Part of a small language model's weights: no biases in attention or MLP, capped logits.
MLP neurons of a small language model. Each row is named by its layer, matrix (gate and up: input weights; down: output weights) and neuron, and shows model dimensions 64-191. Each number is 200 + 20 x the weight over its row's rms, rounded and kept within 0 to 999. A neuron's up and down rows have the sign that makes its largest values positive.
After each neuron's rows, "fires on" lists the tokens most often at its 100 highest values on Wikipedia text that the model never trained on; "fires after" lists the tokens most often just before its 100 highest values on Wikipedia text that the model never trained on.

L3.gate367,205,207,189,202,217,190,211,216,180,234,198,243,174,161,179,190,176,242,221,191,182,194,184,214,242,200,213,200,183,205,181,220,204,207,208,194,225,222,177,178,185,173,163,194,206,189,209,227,197,159,162,202,209,221,216,177,205,215,209,166,168,209,229,183,158,175,206,199,200,188,173,176,207,163,224,209,204,178,199,182,184,213,203,172,216,210,219,168,184,189,155,194,193,224,199,215,223,216,188,217,178,228,185,195,179,191,156,154,206,191,185,208,194,224,183,221,210,226,207,195,202,175,178,225,186,215,192,188
L3.up367,218,198,211,215,167,215,164,169,185,207,202,196,214,182,209,222,222,182,205,209,232,215,211,209,197,214,216,234,188,206,156,204,182,177,202,171,182,190,228,168,202,200,188,199,214,186,199,190,176,218,174,194,212,214,179,225,212,204,204,205,197,204,187,178,195,201,163,208,235,135,131,220,224,234,155,202,205,200,216,207,214,185,169,205,205,190,215,196,172,217,209,216,195,227,187,198,196,214,215,194,209,181,184,205,183,226,183,203,223,205,202,204,221,161,197,178,195,189,209,168,202,224,216,187,173,226,185,259
L3.down367,154,204,197,212,207,213,213,206,217,173,169,206,189,190,223,200,200,205,226,220,175,207,176,216,152,196,167,169,159,187,181,224,214,219,183,197,209,172,198,234,169,184,209,184,216,221,195,222,226,204,214,160,194,161,178,224,211,232,181,230,222,203,197,234,207,170,201,217,220,192,224,185,191,189,166,211,203,186,227,186,236,196,189,193,188,213,224,215,210,199,207,218,211,227,176,191,204,221,187,216,209,201,190,200,187,204,224,217,197,208,217,248,197,208,185,226,184,156,200,205,219,210,192,185,212,179,226,191
fires on: "ud", "e", "er", "and ", "a "
fires after: "J", "j", "Gr", "Z", "X"

L2.gate101,198,186,168,183,222,217,191,202,215,190,186,216,199,174,203,211,210,206,186,218,219,212,188,170,219,202,213,213,183,186,187,216,185,217,149,230,191,206,200,173,206,190,234,206,228,207,210,219,183,183,218,191,179,181,217,217,234,180,180,175,170,229,218,170,211,172,196,212,197,209,213,185,227,213,212,212,204,180,184,179,217,181,180,211,177,219,225,192,194,209,150,190,189,198,207,188,199,210,171,213,206,205,190,171,213,216,205,181,173,181,201,199,195,218,191,216,217,186,168,178,193,195,236,202,198,181,204,173
L2.up101,194,202,176,216,228,215,147,201,184,177,200,226,192,204,168,227,173,215,206,226,244,248,187,195,188,217,163,233,180,198,168,204,173,228,191,178,214,192,200,210,204,190,236,211,181,193,209,237,197,204,229,167,200,210,228,217,230,209,205,213,218,186,202,165,188,185,215,199,186,199,190,174,218,196,217,199,198,185,213,162,209,209,170,192,209,239,237,200,193,195,184,205,183,193,200,170,199,187,178,236,210,211,209,192,203,218,213,206,218,194,198,218,163,181,192,192,222,210,208,175,192,190,248,201,188,191,185,209
L2.down101,206,208,178,201,206,211,183,217,187,176,218,208,237,244,188,219,143,244,209,212,219,214,191,190,179,181,163,213,215,194,189,200,199,200,214,182,223,184,190,214,226,225,153,176,176,182,190,207,201,225,220,189,213,232,215,199,199,214,206,210,219,180,186,201,196,177,198,179,177,204,189,188,190,183,210,207,180,240,211,189,206,206,205,199,209,241,200,204,214,182,247,194,193,225,174,203,144,179,207,218,231,168,233,210,196,177,189,224,237,191,198,216,218,167,203,211,189,203,218,204,222,206,204,188,207,233,203,219
fires on: "| "
fires after: "\n", "0 ", " ", "6 ", "1 ", "7 "

L3.gate290,198,204,165,191,221,177,232,217,207,202,167,169,212,194,187,209,229,253,213,227,224,220,189,211,213,188,184,189,183,184,212,193,173,188,162,231,193,170,191,148,185,194,227,192,200,213,212,224,229,191,189,207,203,181,191,228,220,213,186,211,217,216,227,173,197,211,192,182,178,177,213,216,185,208,201,161,198,218,186,208,207,196,236,217,214,189,206,175,194,222,201,169,232,248,198,192,187,216,173,174,171,192,241,208,202,197,201,198,178,216,218,220,184,200,163,223,174,198,196,201,206,185,195,200,217,221,214,173
L3.up290,195,157,232,201,192,196,210,178,218,197,197,207,218,233,203,219,181,195,204,214,226,218,191,226,220,182,192,205,241,197,237,180,184,199,189,194,197,199,206,205,212,170,188,146,203,185,204,197,218,193,172,163,180,193,184,187,240,226,210,215,192,207,196,168,215,202,182,188,191,198,200,216,207,195,179,160,204,197,157,164,219,239,199,202,228,202,192,203,216,177,214,202,162,213,226,197,231,206,186,198,201,218,202,228,213,208,189,180,229,238,211,200,187,249,177,210,183,168,196,217,201,243,232,195,190,171,172,168
L3.down290,230,181,212,192,207,170,212,222,181,181,164,199,205,207,187,229,241,224,189,216,227,245,166,198,203,206,187,219,208,181,192,186,213,201,177,225,209,184,215,196,190,182,199,184,177,212,189,174,225,209,198,204,235,199,229,194,238,205,206,198,217,217,182,197,224,198,187,206,182,208,201,193,190,210,210,182,205,185,192,213,178,216,198,194,162,242,175,166,210,199,194,171,212,207,205,206,184,184,190,191,166,171,204,210,223,190,195,193,197,218,163,225,193,185,203,198,204,227,205,207,240,192,174,212,173,235,245,219
fires on: "f"
fires after: "the ", "a ", "The ", "0 "

L2.gate147,181,183,222,214,231,165,212,209,184,206,187,179,163,206,183,196,201,208,216,211,170,203,176,204,248,239,225,195,172,202,246,212,195,217,187,194,163,228,210,170,213,200,218,223,212,194,204,207,182,163,146,194,195,247,166,236,166,194,217,193,147,194,213,220,191,195,202,217,180,180,162,228,185,195,225,210,215,210,186,194,218,228,215,161,195,192,199,166,171,181,181,188,182,214,219,183,216,206,208,225,212,207,198,187,164,218,201,191,206,213,162,239,195,200,215,227,208,225,191,191,172,192,185,199,187,203,187,224
L2.up147,173,194,223,194,171,226,172,216,200,217,176,198,181,213,190,204,167,174,206,186,209,206,215,239,218,223,241,187,240,183,201,214,210,216,211,211,189,207,203,208,199,202,186,202,186,196,164,168,173,221,196,200,182,198,201,207,182,207,256,206,189,209,219,196,197,201,209,202,164,193,210,161,183,226,198,177,163,196,208,176,186,254,162,203,194,194,182,180,187,217,214,231,183,179,208,200,231,177,236,148,218,207,170,196,185,172,218,205,204,228,203,219,185,202,209,198,196,232,181,187,185,160,201,202,203,206,188,213
L2.down147,221,205,197,208,170,189,214,223,233,186,218,207,187,190,213,165,199,229,193,205,201,221,175,191,184,205,192,187,187,230,157,219,227,176,174,236,217,202,182,174,200,193,222,193,219,213,201,216,235,195,222,181,199,208,243,172,225,192,169,210,205,208,206,162,216,217,176,191,207,199,227,208,223,152,177,198,210,200,189,202,173,176,170,257,190,198,203,203,236,178,208,199,201,217,178,198,195,212,220,176,191,219,196,222,224,216,191,208,200,184,198,190,197,168,146,217,141,159,170,216,228,224,197,208,203,194,235,195
fires on: "d", "or", "2", "t"
fires after: "A", "An", "Y", "I", "N"

L9.gate222,206,198,169,206,198,208,194,183,206,198,200,216,203,222,203,179,227,190,222,186,187,225,174,189,181,135,191,193,189,233,193,211,228,260,188,223,215,209,212,200,215,184,219,195,183,194,190,225,221,158,217,177,188,194,153,164,199,213,195,213,191,191,194,201,222,224,195,180,226,177,225,228,212,181,201,245,206,179,177,201,196,222,214,211,244,210,207,196,242,197,198,175,203,191,186,225,170,192,190,187,178,173,193,194,207,227,195,164,202,181,179,179,189,218,232,171,233,206,228,213,197,196,221,222,171,198,232,232
L9.up222,195,187,202,173,220,163,229,143,222,223,237,238,191,243,206,210,179,173,196,174,195,200,189,200,240,193,196,194,184,198,227,202,191,194,170,183,210,212,193,209,207,213,214,211,167,183,171,237,200,206,234,230,180,181,234,182,183,211,216,186,209,227,200,208,191,205,207,194,172,183,181,207,170,196,217,240,208,198,222,219,214,217,239,157,220,202,177,212,202,187,244,229,192,198,186,206,178,184,203,209,196,204,208,204,193,187,204,170,222,188,178,204,199,218,210,214,170,168,232,201,185,195,180,222,214,188,197,200
L9.down222,184,233,165,188,192,185,188,189,192,199,188,173,201,193,201,243,177,199,211,226,168,198,222,202,178,208,229,192,220,194,222,177,190,208,187,216,205,171,201,203,174,212,201,215,225,198,205,190,189,213,215,227,203,215,192,253,192,209,222,222,173,245,198,181,200,171,186,200,197,185,206,200,211,209,214,209,169,176,226,204,168,166,168,198,197,186,195,206,167,170,199,243,188,226,204,196,205,176,190,223,194,218,219,224,190,211,183,212,164,182,176,225,190,207,201,220,212,194,191,200,201,195,205,188,181,185,148,188
fires on: "et", "e ", "T"
fires after: "d", "b", "s", "D", "im"

L3.gate271,191,195,197,161,174,199,181,165,233,200,221,211,210,194,169,202,157,201,213,201,219,197,190,219,205,165,193,202,229,172,214,210,240,219,176,211,204,177,165,211,180,169,203,196,207,168,199,196,230,186,199,212,203,200,164,160,202,210,194,183,186,209,202,177,209,206,211,214,225,189,199,180,153,204,183,182,212,222,169,205,202,188,188,201,224,215,221,217,235,190,197,185,210,193,204,208,187,217,196,222,184,179,195,186,209,208,173,204,197,212,219,179,201,198,204,149,208,197,211,203,233,235,210,196,221,189,198,159
L3.up271,192,202,205,185,186,192,208,198,257,152,203,193,217,197,180,200,178,176,189,187,191,207,230,194,208,221,208,191,184,190,251,171,180,198,206,204,200,170,186,205,228,206,215,165,184,230,196,199,176,223,231,220,166,184,209,220,174,211,207,191,177,203,219,222,199,192,206,216,202,152,197,175,200,211,206,195,166,209,217,222,208,221,222,203,227,170,214,219,204,225,199,209,161,173,197,181,238,145,206,194,223,162,189,175,210,181,173,200,157,218,202,194,196,200,210,194,205,236,216,191,200,236,163,213,247,180,213,199
L3.down271,164,178,212,228,208,209,198,208,166,202,203,199,201,189,214,193,250,196,184,190,189,213,216,186,190,172,202,207,184,173,148,187,179,190,209,196,169,203,207,177,216,217,210,178,177,209,168,196,174,216,196,206,190,190,201,188,180,208,187,192,210,172,199,217,172,212,193,215,211,165,210,195,228,222,194,207,150,206,217,213,175,230,210,200,179,200,179,179,165,207,203,210,184,217,215,224,202,184,205,191,208,210,205,217,180,199,209,181,204,181,208,214,185,238,187,205,184,203,193,201,188,202,153,227,205,184,219,171
fires on: "ti", "et"
fires after: "re", "par", "d", "vi", "s", "e"

L3.gate180,251,170,178,187,223,207,252,198,182,182,228,215,211,197,166,201,186,183,203,207,191,221,194,200,192,142,159,227,184,212,194,172,228,216,169,220,185,156,189,177,184,177,214,205,220,206,192,227,227,190,219,165,220,246,227,185,202,205,207,197,177,176,190,178,202,185,186,195,219,210,206,210,188,202,190,199,198,203,184,194,178,190,182,192,163,215,174,200,222,187,226,169,221,187,217,236,191,194,192,193,219,199,223,214,184,198,198,152,213,183,191,215,212,208,231,225,229,213,207,218,211,213,199,182,182,203,221,216
L3.up180,193,201,211,210,233,178,205,228,177,204,181,215,184,191,204,202,185,204,189,193,209,207,207,197,192,197,242,211,183,207,181,186,203,220,177,254,193,181,218,170,192,187,214,150,192,214,215,220,204,168,214,185,169,193,219,209,205,184,205,201,181,148,181,217,189,165,206,186,203,184,189,173,205,213,186,198,157,217,215,190,220,205,187,195,231,197,186,203,231,173,215,209,226,184,183,209,201,179,170,185,208,186,204,226,176,185,211,216,180,208,214,235,177,205,210,223,236,171,184,222,190,183,211,217,183,177,205,233
L3.down180,180,230,183,227,208,202,183,196,175,219,173,230,199,206,231,184,201,239,182,180,157,185,199,167,195,237,247,185,177,175,213,217,197,201,200,205,205,212,202,212,227,155,223,187,199,209,211,206,176,185,193,221,163,153,158,240,181,222,218,218,172,195,229,237,220,214,203,212,196,171,179,179,225,163,174,214,191,192,190,183,229,203,187,201,191,171,240,190,215,197,197,223,213,181,181,195,194,177,199,202,187,220,167,202,203,195,213,182,203,203,231,206,163,210,199,192,231,180,201,218,202,167,199,221,185,170,176,185
fires on: "end", "ig", "ag", "ans", "fer", "am"
fires after: "des", "f", "p", "tr", "fr", "ep"

L4.gate292,188,187,189,157,190,194,162,207,190,191,231,185,180,220,173,191,180,190,204,186,197,225,205,221,189,196,179,211,192,194,199,192,211,202,184,200,182,204,244,220,213,218,199,210,218,211,222,213,172,220,240,161,243,212,221,182,197,189,205,178,201,208,196,196,189,164,179,174,182,216,208,150,209,226,180,173,207,156,178,216,240,231,188,204,204,198,200,219,192,176,229,203,205,221,209,186,198,217,162,192,200,172,207,202,157,146,170,196,196,205,205,203,183,184,204,196,222,195,171,183,206,176,178,191,195,195,231,225
L4.up292,242,237,176,199,194,200,210,178,202,213,160,241,201,223,191,186,185,208,193,153,175,216,182,183,221,203,213,165,174,215,251,233,188,203,191,193,211,215,149,193,226,207,226,238,227,199,179,201,212,165,180,208,190,152,195,205,162,194,174,204,191,185,213,188,237,235,227,183,199,188,204,223,201,205,228,203,174,202,190,177,198,177,190,201,213,205,238,180,186,216,165,171,209,194,195,203,205,212,195,188,192,214,202,224,219,228,183,216,187,181,208,196,224,234,221,187,160,191,199,201,204,228,215,208,214,226,222,182
L4.down292,178,174,182,176,213,201,193,205,178,229,197,191,234,187,184,209,204,214,188,206,223,188,193,212,186,151,184,192,216,169,187,200,220,234,214,214,191,204,234,204,199,230,189,167,216,173,210,215,227,216,223,168,223,209,222,188,217,166,204,199,207,192,158,223,187,158,208,178,188,199,226,172,215,202,181,185,186,185,190,218,223,185,210,189,192,202,185,223,220,191,229,221,196,180,222,205,212,188,174,229,214,195,231,188,179,173,182,243,206,246,182,156,188,168,196,220,220,211,195,205,209,176,199,215,179,207,229,192
fires on: "| "
fires after: " ", "1 ", "2 ", "8 ", "one ", "5 "

L2.gate363,181,181,217,196,247,183,183,242,204,171,201,186,228,225,192,202,207,241,193,198,232,231,229,197,211,196,183,205,221,202,254,168,167,213,210,191,194,213,189,197,223,181,206,221,153,221,179,233,212,203,228,204,182,187,187,181,180,185,173,232,198,194,204,204,198,215,204,187,203,213,175,177,205,153,228,209,187,201,200,207,181,212,189,222,189,182,216,201,219,197,209,240,186,202,143,195,175,183,216,224,207,169,208,198,197,198,203,159,195,174,211,217,138,226,185,169,193,201,227,207,193,195,220,209,187,183,222,195
L2.up363,188,158,169,209,247,206,204,195,203,193,197,170,146,188,203,202,181,173,216,222,191,226,234,174,226,201,238,199,230,216,200,178,193,219,222,182,161,228,199,213,179,206,219,206,207,250,207,197,218,245,221,193,200,200,189,218,235,179,238,177,199,191,222,200,212,185,190,193,230,257,194,190,215,199,219,189,183,185,197,206,205,213,183,198,187,186,173,216,208,198,202,205,228,171,207,202,202,190,179,238,193,224,213,193,221,205,203,217,199,187,213,225,217,213,195,201,186,228,209,163,215,228,166,211,183,236,231,218
L2.down363,228,215,228,209,160,212,222,188,176,235,201,228,202,225,204,187,195,205,188,181,193,178,163,228,163,194,198,189,159,189,212,231,221,161,196,212,218,187,215,184,228,227,168,202,171,168,201,166,211,157,159,212,224,192,204,161,179,214,174,201,228,198,186,193,195,221,201,206,183,182,216,213,225,199,200,233,239,220,214,186,210,189,207,217,220,189,219,193,196,199,178,201,185,218,191,195,196,224,196,155,220,188,182,206,202,209,195,204,231,210,213,207,191,202,210,191,198,173,202,211,174,163,221,200,191,193,160,186
fires on: "ore ", "ile ", "amil"
fires after: "m", "wh", "f", "sc", "Wh", "tim"

L4.gate320,210,182,188,194,226,177,220,192,262,172,219,199,207,231,210,203,237,195,197,208,191,176,199,207,221,164,189,200,172,218,194,156,191,249,174,217,194,227,229,203,214,190,210,225,226,230,221,222,206,199,204,210,208,225,194,179,207,159,183,208,209,197,180,200,194,199,191,204,157,185,199,180,184,183,197,223,202,189,186,247,193,218,231,195,186,221,181,199,209,229,175,173,217,205,214,230,171,221,178,204,199,191,184,209,192,210,191,189,215,175,202,217,217,191,226,220,227,209,207,207,221,234,165,199,219,206,180,196
L4.up320,174,193,175,195,178,222,156,204,170,200,182,231,177,208,227,190,204,226,179,181,209,232,195,162,209,192,208,234,141,203,170,205,201,218,203,178,217,166,214,199,207,187,196,166,174,197,212,199,204,215,209,232,196,200,221,190,184,192,187,184,221,205,203,224,173,185,223,174,202,194,223,204,244,222,223,210,206,220,197,197,217,195,224,216,210,217,237,231,230,230,180,216,218,145,226,189,178,204,179,187,195,176,194,213,197,199,190,189,189,162,234,202,213,209,173,204,194,178,197,149,197,196,195,199,175,218,191,176
L4.down320,242,248,208,187,182,192,197,200,180,190,210,148,216,185,195,163,202,195,183,221,195,211,197,182,197,221,212,199,188,181,189,205,217,213,216,182,205,181,173,197,179,220,179,213,198,187,192,182,241,202,196,211,153,174,181,204,186,223,202,187,185,172,210,193,170,155,211,176,226,194,239,210,209,201,204,198,204,194,254,170,212,203,161,206,208,159,195,207,177,206,188,218,193,207,185,193,181,193,223,209,203,204,201,231,209,193,198,196,187,215,201,182,164,159,179,177,209,208,180,212,208,185,186,221,191,192,220,196
fires on: "c", "ig", "os", "on", "is"
fires after: "p", "des", "es"

L4.gate313,203,213,214,201,215,206,201,207,202,191,225,219,216,213,211,206,195,247,185,220,197,200,201,191,200,196,208,217,252,215,190,189,224,161,176,163,259,163,190,205,171,205,200,191,212,186,205,158,210,212,194,191,186,170,208,228,200,224,208,226,206,180,211,221,190,197,167,220,210,150,194,217,173,186,145,192,208,248,154,203,218,191,185,236,201,167,173,218,224,194,213,209,227,194,220,229,202,194,206,179,219,183,200,209,200,203,219,208,213,193,172,175,185,209,178,191,200,213,173,217,225,158,203,206,173,191,206,195
L4.up313,170,202,199,201,197,213,230,173,184,221,191,181,211,240,224,197,226,192,215,185,224,198,172,216,224,187,177,198,179,219,185,182,199,192,214,195,213,194,204,211,162,196,199,230,192,207,226,219,184,214,180,207,189,201,180,171,234,163,188,202,208,212,188,194,195,224,205,236,212,215,185,200,210,167,213,188,238,204,190,229,200,232,212,203,228,216,195,184,199,175,184,147,195,231,178,215,189,215,187,219,189,190,239,205,198,206,191,162,199,191,219,220,180,204,194,184,193,205,189,219,191,201,193,233,195,174,203,211
L4.down313,201,203,236,187,192,194,172,230,224,196,184,207,189,212,197,260,223,183,190,205,208,215,202,190,195,181,216,215,233,199,210,170,189,168,192,158,237,190,203,197,221,217,214,212,215,169,239,194,213,183,201,187,212,213,191,205,215,199,182,210,213,202,193,223,218,193,193,198,226,190,196,208,178,173,191,194,173,215,183,205,229,223,190,209,174,166,196,186,218,204,210,227,234,183,258,177,187,203,241,217,198,194,197,174,178,205,212,192,200,215,160,182,183,184,223,172,242,228,199,173,189,171,208,206,208,196,217,176
fires on: "M", "n", "th "
fires after: "the ", "The ", "5 ", "a "

L8.gate259,221,194,193,220,167,194,177,175,178,231,206,199,217,182,230,212,214,217,247,228,223,202,142,215,193,201,169,193,238,215,218,173,187,159,210,212,227,207,224,223,204,204,196,194,230,209,196,221,225,192,196,195,209,213,215,191,199,224,223,220,222,223,178,194,200,190,194,220,161,178,176,169,209,195,182,211,215,221,188,205,182,179,212,196,176,228,203,176,186,167,195,211,186,224,199,196,193,220,186,162,227,219,205,235,221,213,209,227,207,217,150,206,184,190,218,171,204,212,196,184,199,210,204,166,218,183,229,206
L8.up259,204,197,168,209,185,238,197,206,208,219,174,210,190,186,188,199,180,226,218,185,195,206,223,179,221,217,214,178,196,162,178,188,174,179,199,201,227,171,190,224,227,214,243,217,197,186,162,247,217,176,184,220,180,188,203,179,220,195,201,185,200,207,204,190,179,211,202,234,173,186,157,167,197,194,245,209,181,191,212,182,182,216,194,209,192,216,228,202,199,214,231,180,208,241,222,196,225,201,242,181,235,188,204,185,212,204,207,185,210,196,232,178,193,195,194,192,194,197,194,179,193,216,205,219,177,178,184,236
L8.down259,203,174,192,248,218,210,230,200,195,183,184,225,253,209,214,188,203,172,181,224,196,224,210,181,217,197,203,201,174,238,199,199,182,245,175,154,195,159,206,161,212,196,192,209,201,226,189,183,211,179,189,206,172,186,237,203,199,235,203,174,201,192,202,201,208,220,192,185,235,173,229,197,187,188,203,200,216,167,212,185,205,198,201,197,212,202,203,205,221,200,189,214,197,227,189,205,210,187,208,196,168,200,228,184,213,202,183,189,197,164,220,224,230,214,204,226,165,170,213,190,145,223,206,236,182,208,195,184
fires on: "201", "ser", "193", "198", "199", "194"
fires after: "the ", ", ", "a ", "ate ", "| "

L9.gate140,212,156,206,157,223,194,197,196,209,234,197,188,226,207,232,183,209,215,228,171,192,196,182,226,185,225,209,180,209,195,213,215,203,220,192,217,186,206,170,219,215,159,215,154,235,206,187,194,174,181,209,198,227,185,190,205,189,215,203,195,201,224,151,207,177,153,197,214,194,171,225,178,199,198,221,203,201,190,194,214,216,187,182,204,244,176,191,211,158,198,218,202,216,183,191,226,226,232,155,167,215,217,202,176,197,193,212,194,234,193,183,206,207,222,199,171,164,208,186,266,219,177,194,214,186,228,217,199
L9.up140,196,202,127,212,205,208,203,158,162,216,211,217,179,166,215,192,180,183,212,192,194,206,196,193,214,202,175,197,194,207,198,207,202,199,212,163,198,211,191,223,181,174,212,179,156,172,211,221,196,211,229,219,193,224,173,216,226,167,234,208,179,197,175,189,175,164,196,202,192,211,165,217,218,201,187,196,199,202,246,175,202,238,195,178,189,231,221,181,230,172,158,219,202,208,214,219,195,181,225,181,196,197,183,169,191,178,214,195,162,203,195,211,152,206,205,178,181,212,197,157,213,196,194,195,192,177,180,194
L9.down140,207,208,242,211,230,197,247,205,171,193,207,186,208,176,209,197,199,177,177,202,177,211,197,207,191,198,190,206,189,245,203,152,212,216,236,190,219,199,223,218,210,203,205,201,181,190,162,200,204,163,192,202,184,161,223,169,198,191,197,213,216,181,197,186,211,203,206,193,179,190,199,226,193,197,155,186,215,202,170,211,236,177,192,195,182,203,180,202,172,214,220,204,236,200,193,193,184,199,189,206,172,185,175,225,185,198,175,152,218,145,177,209,163,234,230,200,204,185,218,192,216,194,198,194,208,218,178,245
fires on: "r", "e", "199", "E", "198"
fires after: "th", "b", "| ", "Th", ", ", "e "

L4.gate327,206,213,197,215,222,219,209,217,160,204,202,215,209,241,222,182,226,213,171,183,211,198,190,199,190,210,193,195,162,212,205,203,224,188,214,190,188,199,191,192,221,196,192,220,208,213,214,208,211,220,187,189,192,205,177,198,213,179,202,185,227,224,232,200,189,183,191,186,235,183,188,216,219,223,206,195,195,172,207,201,226,193,189,162,206,233,219,184,185,189,174,204,206,213,217,221,238,234,155,212,190,235,239,192,184,184,193,193,206,204,187,207,210,196,241,225,207,163,185,213,184,190,208,208,223,226,223,234
L4.up327,185,229,202,194,188,182,193,181,179,205,203,168,217,187,199,219,185,221,201,216,184,196,211,185,178,201,165,186,200,203,199,209,207,215,202,211,197,198,174,167,208,232,236,203,210,200,226,176,233,173,188,188,215,193,225,230,252,196,166,167,203,171,185,191,198,198,224,176,211,178,166,223,205,199,204,184,221,146,185,180,233,208,202,164,165,181,234,211,205,202,210,191,191,212,197,174,207,219,170,234,238,229,202,198,221,179,177,187,183,174,191,218,233,215,186,196,185,185,165,208,192,183,230,225,167,221,218,211
L4.down327,197,191,183,187,217,184,196,215,169,181,180,187,207,219,163,246,167,184,201,181,208,185,221,198,218,165,209,209,199,172,185,206,218,205,188,183,226,196,215,186,213,242,174,169,187,170,188,205,200,199,199,195,222,242,184,208,201,192,211,235,238,175,213,205,198,194,197,173,175,227,175,202,223,198,181,179,174,230,211,221,200,203,228,175,210,213,198,218,212,243,243,182,236,198,205,201,153,198,219,209,207,204,225,210,231,188,211,205,189,182,189,199,190,222,212,207,189,194,231,194,225,183,195,184,205,213,209,185
fires on: "| "
fires after: "8 ", "6 ", "2 ", "0 ", "7 ", "9 "

L3.gate313,193,201,204,217,215,218,223,189,148,221,193,167,208,224,192,209,189,229,178,189,231,203,187,192,225,173,181,212,239,201,184,167,228,187,182,229,190,155,176,172,192,193,174,221,218,194,177,157,190,188,222,200,188,198,172,194,200,186,203,203,203,216,222,184,183,195,166,232,191,192,191,220,219,195,193,160,208,209,216,189,195,187,234,215,181,218,180,176,169,216,206,184,199,199,140,204,228,200,194,197,198,165,211,198,218,257,215,184,182,202,191,218,182,215,202,198,193,186,197,236,177,179,239,222,229,191,206,190
L3.up313,253,194,187,196,200,203,194,177,209,182,226,195,195,176,198,219,185,212,220,182,156,218,194,207,184,201,181,175,196,225,250,177,199,185,206,229,164,191,196,183,235,220,183,171,207,183,185,205,195,198,230,185,153,214,201,205,224,194,180,217,199,224,222,226,188,187,208,201,209,175,250,243,223,204,193,161,181,209,201,188,201,189,219,198,204,168,227,171,196,205,221,195,180,202,172,191,200,197,211,172,156,175,159,189,196,200,172,214,178,190,191,225,191,192,181,198,224,190,201,204,171,206,182,229,242,168,188,216
L3.down313,166,181,226,216,145,190,182,199,227,200,207,226,217,187,223,215,254,197,222,196,203,219,225,210,211,186,205,188,200,189,193,221,176,199,187,199,198,227,183,214,192,142,223,202,191,213,219,205,186,211,192,194,222,198,227,191,218,202,237,155,208,188,198,208,212,218,166,171,196,206,205,171,187,216,186,192,203,196,201,169,183,186,179,216,189,206,201,196,221,215,184,180,199,178,188,182,199,182,200,216,207,213,190,210,207,178,196,212,206,178,186,246,195,159,184,208,210,230,227,207,227,234,230,172,193,222,199,197
fires on: "f", "n", "ac", "ver", "m"
fires after: "ir", "ri", "re", "on", "- ", "di"

L3.gate8,217,213,184,201,213,222,188,216,222,189,204,237,196,192,139,185,232,176,190,181,192,200,186,210,225,184,193,202,211,219,190,209,198,182,184,189,190,217,218,187,192,226,203,225,220,224,235,215,175,209,158,153,188,196,199,189,164,142,196,168,178,222,224,191,169,190,188,201,187,198,200,205,179,194,162,186,196,184,183,195,212,189,207,207,205,184,185,225,200,191,165,196,183,195,206,199,201,180,160,170,190,191,208,179,222,200,168,185,180,207,185,179,244,245,219,177,169,183,175,235,193,176,203,195,175,210,232,221
L3.up8,207,254,194,211,212,226,186,196,179,226,219,182,199,229,202,224,139,147,215,206,183,198,206,200,198,183,195,204,208,200,230,178,212,204,186,199,179,216,209,198,214,208,220,205,213,181,234,216,194,230,198,188,216,177,205,226,206,173,229,224,194,192,243,185,202,194,217,179,193,205,181,172,171,219,198,173,183,209,197,158,204,209,206,136,188,220,231,218,180,164,187,163,238,218,203,193,200,188,197,205,210,191,222,181,192,172,172,192,194,181,186,220,222,188,192,224,206,203,169,224,216,195,189,209,182,205,218,201
L3.down8,218,213,174,190,202,234,176,225,177,209,207,169,210,251,176,207,147,211,208,190,189,193,184,212,174,181,161,179,179,192,194,215,197,219,198,199,196,204,197,216,217,232,208,177,180,162,182,196,198,208,209,209,208,207,203,209,202,201,217,234,221,189,215,170,216,179,211,173,183,184,185,164,184,191,213,181,191,201,196,152,212,170,199,199,193,204,198,216,211,174,250,152,216,216,220,192,190,169,201,197,228,182,240,193,209,165,182,215,207,194,194,203,196,181,189,204,201,215,195,182,220,189,174,191,186,232,225,229
fires on: "| "
fires after: "8 ", "5 ", "2 ", "1 ", "7 ", "4 "